config.yaml
num_hidden_layers: 14
num_key_value_heads: 6
head_dim: 32
intermediate_size: 768
norm_eps: 1e-05
rope_fraction: 0.5
qk_norm: false
bias: "none"
tie_word_embeddings: false
init_std_qkv: 0.0314
init_std_up: 0.0314
learning_rate: 0.00244
lr_mult_qkv: 0.5
lr_head: 0.00458
MLP neurons of a small language model. Each row is named by its layer, matrix (down: output weights) and neuron, and shows model dimensions 32-159. Each number is 500 + 50 x the weight over its row's rms, rounded and kept within 0 to 999. Numbers have three digits each.
After each neuron's rows, "fires before" lists the tokens most often just after its 100 highest values on Wikipedia text that the model never trained on.

L2.down140:493553545497503410515503537494461449501484527454504549475472564446535516478524519534470459490538532513487404570513466502519524454489617516420522520481372579360464503483461519508457480413465495548586454520484488491489587562506533455484469449442494499487503490421436554480540518526562507446521464489484454411452565519454494492419525520433458503597435532589496541482526488438568484397519
fires before: " ", " (", " the"

L6.down652:486522500501539473520403484585512445520600430482512556477439493474501515493475493490475426448548593508494529535444534426440464564477497506496548524476474502351459404460414489506496439434459579518496537499497522415556738494548528513459482507432549417453459474506495494568456447494483553428540505464494527552473447555518469454505486470492545548560554466586486502488504546480480449553573
fires before: " ", " D", " N", " R"

L8.down746:467619530497483572489451434472410576510609435477541638597546548498492462441492491460495507492470507490551467539428476494585440578550479490482519460518500512520528585556481471570519409635420504526522535530576438547509490528584507497448491454519438535452505515595499512443493402489534482434424421568499510569544443462559424533463564450487459470494466440562467520485557525478425509426420
fires before: ":", ";", " –", "(s", ",", "\n\n"

L6.down332:510503550500514484460482571512512522428493451509435432422511495442523404465482445444542538539461495433501509503438544505412547495533449471501595588481545464485444541409409392515427532532438437537459521549437511520555572377547461504489512528484540437510507446504479483500495553458649432495531475487460431351506486500572532515504461530516479468538493514631543476482535485428532514466510
fires before: " /", "==\n", "-", "\n", " at", " |"

L8.down309:598487494477540495492441525517537565495551421511509438467536457438502520427438463474509507544581503542476599461522445516518428457471422490448434590514490556528426480529478535547544430485570516428572464531534536432605497472480580535559536545467506511546567471500471563564594443465480560461475530529480525607532456439457468448515488471409573473552491546576498438532493461530526473510565
fires before: " ", " Party", " Total", " Seat"

L8.down113:368382502420462439526582519502572475519421574417503453495491548440542560474501550456528444492456469522492488418542449485513510536450457551488540435511470483465532538533490545581478495572518440452440459591526450500459553496410568556500455471570476494545513517460566580494604538547414551524464535479494475444525631562467545526545463567501509461474532484496436510556580512444523521543486
fires before: "-", ":", " ", " (", " P"

L8.down340:495496483549428548566535570456530470457415529529500426438513520514432484442583569545476559439570495476533444545526474503496530508481533509467393493490447568544499574530522584500555374544498505344482582564521438576540515514512558479531436458514501475546567520577471525463515450506582491501537527597415465564514556542509479500484493570443622510473429563505506507553537456546480494429478
fires before: "=", "==", "===", "T", "-", "C"

L8.down67:521547540469483451531519603557490477540421443479425527531486536606587467492400447534508501552531547519469575481426489445521504507511518496505532548516408445455436500539391447476464569573547572586520516570578542507458408429482441479455465463591553439428549487472526417427523565464463500486469578529519581516512509504542499536472552490508481512506528483367542513568511545442466560414440
fires before: " to", ",", ".", "%"

L2.down232:515469547576527535434426562512465442570474469491514495459551445435534517509446458590499502462481560513525639485403545477473502559462439518512505504480530503479472467442487510542476509432519503474474484522539568394529518470470502512500564517484471454488466461548538493527583513443584538440546521463436500553503468423533461512588544447411530484531574514630495456589479492539498397473473
fires before: " |", " |\n"

L3.down588:492553530468430424458511512488533475525538491498403449512584468485446572486521492395506523529414534510493301533513572445416482519527460526481527434379489463535532459462374486507530471405467378498535472483509488486508526596407497433584556547580513536499462563478504511507513516431520503430480464409531477543641566482507370517499494450438547501438418495609504436531518474501584521502556
fires before: ".", "oted", "ick", "in", " by", "ard"

L2.down567:475472571476511429516465510469485457494482540447533579507474551444474511478501553515502427483502575572492498487507552465517409507445547500430562511500467613398523516480472504480467463511483551465490566462466429481534653578537541475582532509386472520472453498431511592523467489469549502476547545521470524489477420578370481539393438476539519483526531498639509478458518504451488425460521
fires before: " ", " \\"

L8.down668:543506578512533534600501602437561512557475466460479441470565439494538566494503499477467509543453409483520584489448508446465551540437497440484517454440463477440547563585416481527509392471483435551475484477536511485495562446524590505437499557515506493544500463485451483533471516413533551523546651426589507502465536540519556494516524479524519426456452546471462557478503404490476539505476
fires before: ":", "′", "–", "\n", " (", "-"

L8.down717:528531460536468382455499502430524460620539572487464494574454503557534390545461559465442406510556549503552515490396502359552557502459511547542460459546515442414436563536463578577456579537476537446558409485523483554464498450566524581535598455526442485452547568482479507512487535591454532459483528466473512436508488504532505481548553505544627633475491509519410490550495575506522469489422
fires before: " |", ";", "–", " "

L9.down301:514573464537427477512501524458438471432553504399544541552571541439557475527560444516490470518593444525485519517446558453547572552388528480472524517467382522419439525462645519500514432422466496526492496525434468538590435440513510545437513507518552463619476417553506481523524571564552557558497465439540451496472518508440516451505577489380489526558575396505440452562572491564562505468494
fires before: " |", " (", "\n", ";"

L3.down669:488519494497490450471483444511456432502492508469481565537512501492466507529511490456479494468450532389503610543455547503407531480539519550430609481529498458391448463450511479484513517554458476444533561556530494540421556517510507420494477539503455539498536463466431482477488552558468456519559459455507490330425522553466581499490459555565466470528509494666501498488503482439479443521514
fires before: " (", " ", "6", "2"

L8.down488:489472435467501491499555471425483499512513541509478551495470498479524493466522534568507482519415420461460259530543542463503497487531528504535513511535433519568475568502510494489500492594500488524562491522446418507554539412487492610396632463604496552483469580545451426416418546528413521518472433446506467472513550510517467561536451506601452478421476558536540505515518586448527504505476
fires before: "==", "===", "The", "In"

L8.down230:468495494435434347489494440376467426509463491482559439479528497490510589460484625593502565494520433508533385484652497506557495519444499478528466513597459586476625506570503473488454516579536474429546533586465428610550491507414453582431504541469539590478472590473582551481482538478469508464542541484527411478455544515530461487593536553528461442482470544548439435464495450563515459486542
fires before: "===", "==", "=", "-", "T"

L2.down609:469483455498508496441403590502501537452519450549500545421519474566487551471470466591526517596502520578542568430453564543468462501430357491473480462447534596511495552507528495560494484520527549460496478515529495429553494533518473508443560486402429488493488489453485508578505484418449609483504577457435483663553458491568458487516557394450541497507484534688494500480412511454480458544460
fires before: "-", " "

L8.down156:554547405516515482441534632473448435541527452488561483481503453555466527472499570454469515510497487569589569518360540529494455562471553449459492481505572575490562482515430594510466482499479513509482558438462549457467464565534558537556449399525544422493566532527531430426442517563591473400470467549544498455498531540543504496471476572502527516551473474528460494498566573427422445533418
fires before: " |", ";", "–", "\n", ":"

L7.down202:464520535390462494564466440570576466547484412536520541434576570510432485515483472442553514529536456444485552505431592539459490526442480511504564501571567498560463521458545475562508504500497474454542455503515547555473438476506564540582500561578451455492431595567489466527419471473503529515491459436463506478553398484500547479519465512427524577608562556533503442504469519527457549553416
fires before: " (", "id", " /", " |\n", " |", ")"

L8.down507:502527408555510469479496452473484496502512532491576498554516537531524540516512519541535473480543490477492280467573453499556477466542545550439482552455446589565404493540488499540479494532442505546491429581367439450604519505515522534496510420464524582533464549511537477444543564520493494501504535499479487486541529556417540557518527565543518408501358474470492520530545467497540481522537
fires before: "===", "==", "In", "A", "The"

L2.down579:520508452537496545418494410480488480514565530417491529451480416466552491538505524538550523503504472479491311563660472463505542482515554363515550498486297505612456498484534492507501487474453512502474495479407491499503382465397524459528455562365497489604523531555448453518547440522478512492468418494549480466503518488498534567591642541477507518519549475569517594447545530489501465512549
fires before: "-", "|"

L9.down484:621484484479468455466525535488580403590483464421392595438409494502523552431455510462444490502477549487502581578459489482448527512543504479556543545453580547516479385491442555516492562515445492542525508442515436515524417528485546522392486557499469500475490456460462535559550516494446515490588469470470479539589551514507466602496506425559457498489540565441565506534452526484528499584497
fires before: " |", " |\n", " first"

L7.down528:559507555522437420505536564539553453515551534441553504497530417490495550559421506458510491559436516628591516495460578537462520500519445429517492464632473398371495499558416508610525433553474549621445507471473478551463420543422495564442445478486475486487500463411545534411493491438555469441541427513506471509521536550429464524566528434460515523501495539540521529513436503451511436487493
fires before: ":", "–", "\n", " (", "-"

L7.down46:470478417453512578546473466538531456551561484482496500458538493526411457523536445550406454472596471534555466502465472455458514509394464455475530544481546452458515485476497443467620548455464489405559444495503534493501567508552423473571549436394485463412604496596433545491530572513495525436502499450462511478460462410423532467538477512573463536579556548482525440456556477583560469575561
fires before: " |", ".", "7", "8", "5", ";"

L3.down106:474417532546436527526416538359556468472524513488637449472518439613510436405526559511508506462577551641522580497545498434516546502497449470457453570436474585496512437470501524467453521480525508429462500452515547465488458459505603439475499538472557441452513494514579465499493440479494541504507476436469576444528377533551447552433479568447510562475501536657477433520458585515472457458513
fires before: " |", "–", "-"

L9.down149:507471519448483450536509418549449521548546472422488509511508559582491457535518485394476515488516444473491487537524592525486496501444525489559498506477537466501493560570458527509527360486433454490529411499464353537517508482461510513503479558582534473535458485570512499433540506508526526547466462504525507534381527408508499471420525396514480581411459504422452574565454391520569495515514
fires before: ",", ".", ".\n\n", " and", " to", " by"

L7.down213:528480502474578471532434578515519410445554525426527474456529434545429483468503530525467491444487522442396455471508543459541614494550610471468551506488483580539420520447485564534519422445480532627500468510460414495425575522567551500529549487450479530540430539437526499564458510517527483458477485462560456502571457550567512550432536487645527446575571509479506526561473542490476477420522
fires before: " |"

L9.down331:597491492517535414441436467538452437500531429582570588546508571550524529532501464531383553522498503459563461447572550476468541469478427509500456481458526409453486454450426503581484531605497432526496480532517577604613456512573562434460507576502440494581442482461497525528548444418499551411582508569525442422545437492449574498468456518461544397463490501486473611474448509494507562565563
fires before: " |", " a", " the", "ing", " votes", "c"

L8.down345:440517472575545477470470526484479506547579456518552498512433404571465493547535480545465443507504509536605459543568464529500390543478504532501530550488553536451397538489509577552491522475487506462457525475513374526457513513444455507609438469475500451512456424426541478453447506488532520434444468495505588554545518472530501464476446477483509494450480469521486572546389404472485513590439
fires before: " ", " |"

L7.down504:496510540535533534483651504548526414487528518489558471437542513504470464505520624526479441426448501497543535477551546454582469555532478379489501433481516490345503572534587496518513503470373553524453528464527502550497468521444476573488461494486471576424467519499455441495522461428518499516515452543491472549530540529438550416605584432469444533460556448480577451517532549562583538447493
fires before: ":", ";", "–", "\n", " |", " |\n"

L8.down606:495589536514385520574574608479522499521584493529515586499562497508469553548565552467497526537477498506431447512509542499519427476570542510501538510495488498547432479466426517529516423561354568441478552407459456586533436515504505571542439485520494506520455483472446584502560438492396462437509535546526446529582532522534540552491469419606504517499478428445375550473393447459499516517408
fires before: " |", " Democrat", " hold", ")", " election", "\n\n"

L9.down382:440452518574472488446521568446468553528479507493505526490532479500519471526463531450513361526543419455530419621522493568570422474541465611506525494532585485463483483448538441512469502480467490371486487455507575576415529584455563608509477468559500505490570478515522528426510528494529414383475421556466490530466467575480610513453524472493553570548467519492481510571470481477557521510569
fires before: " |", " |\n", " ", " .", ".\n\n", " St"

L2.down635:465452494533447560526467592514442511507527480563489500423464572513555508508488449465545421532490558553583565406524523517521443562475464500440492513479539531429494591461515471624454438500538514481457482556563433472507569537454536591510559432370452477475463425503510556496498598373507592479446469486472471593477510517525556538513499441490510561493414529679442473507486531478521529510534
fires before: " ", " D"

L8.down483:462490443484557459387510516473524503513494509470549585522569535532468438540571487582457494484445394448509345557511504520443473473445554503508457565507552507516412525539559510531520500537483606479537444532360420530576526480480522562454518458545549447491537521521564500463408540529458531490474428499496493559472540477574524460519526523546497467525465478558466530487479419482514533506411
fires before: "==", "===", "In", "The"

L9.down564:474546422495430548460522482466476555550501471358478551448528525562497539548472511487472492466493467481530560515471491507482519447484440493563443503580522511551437472574513467530536528540482429571508395552548522506544504556562538444502553570587542530554495498456415434483459545459446538523553419519427463590561439580483582492487515451503481469571535523517484520475416438471389391558523
fires before: ":", "–", "-", "04"

L8.down192:505501546503614517467550452565590481394517488450539497409490427427461555469528495487499537520546443419600494499523433498536540461555485434449504404591542548480563495530528505457464480551496427510654499503586480556475415500443437501474491501526531562489412435524537478605503536494425484471463434380581487517421544482470479523520483496562483547446481495568403508573499453510501525447551
fires before: ":", "–", "-", ")\n", " /"

L8.down121:542482537616535512385488525529479461518494463536454395482534564499499457447518500439561568506521546443489542520543400463477484493447519446511499499544455591516464500445525580463456441574492520407608396491519592554525489515518513438454558493448533527505509556550496506512528459509613618513425549592559471498562520521402450475477499464504486540539449581634542484521541470455559436481408
fires before: " %", " Candidate", " Votes", " Party", " ", " ±"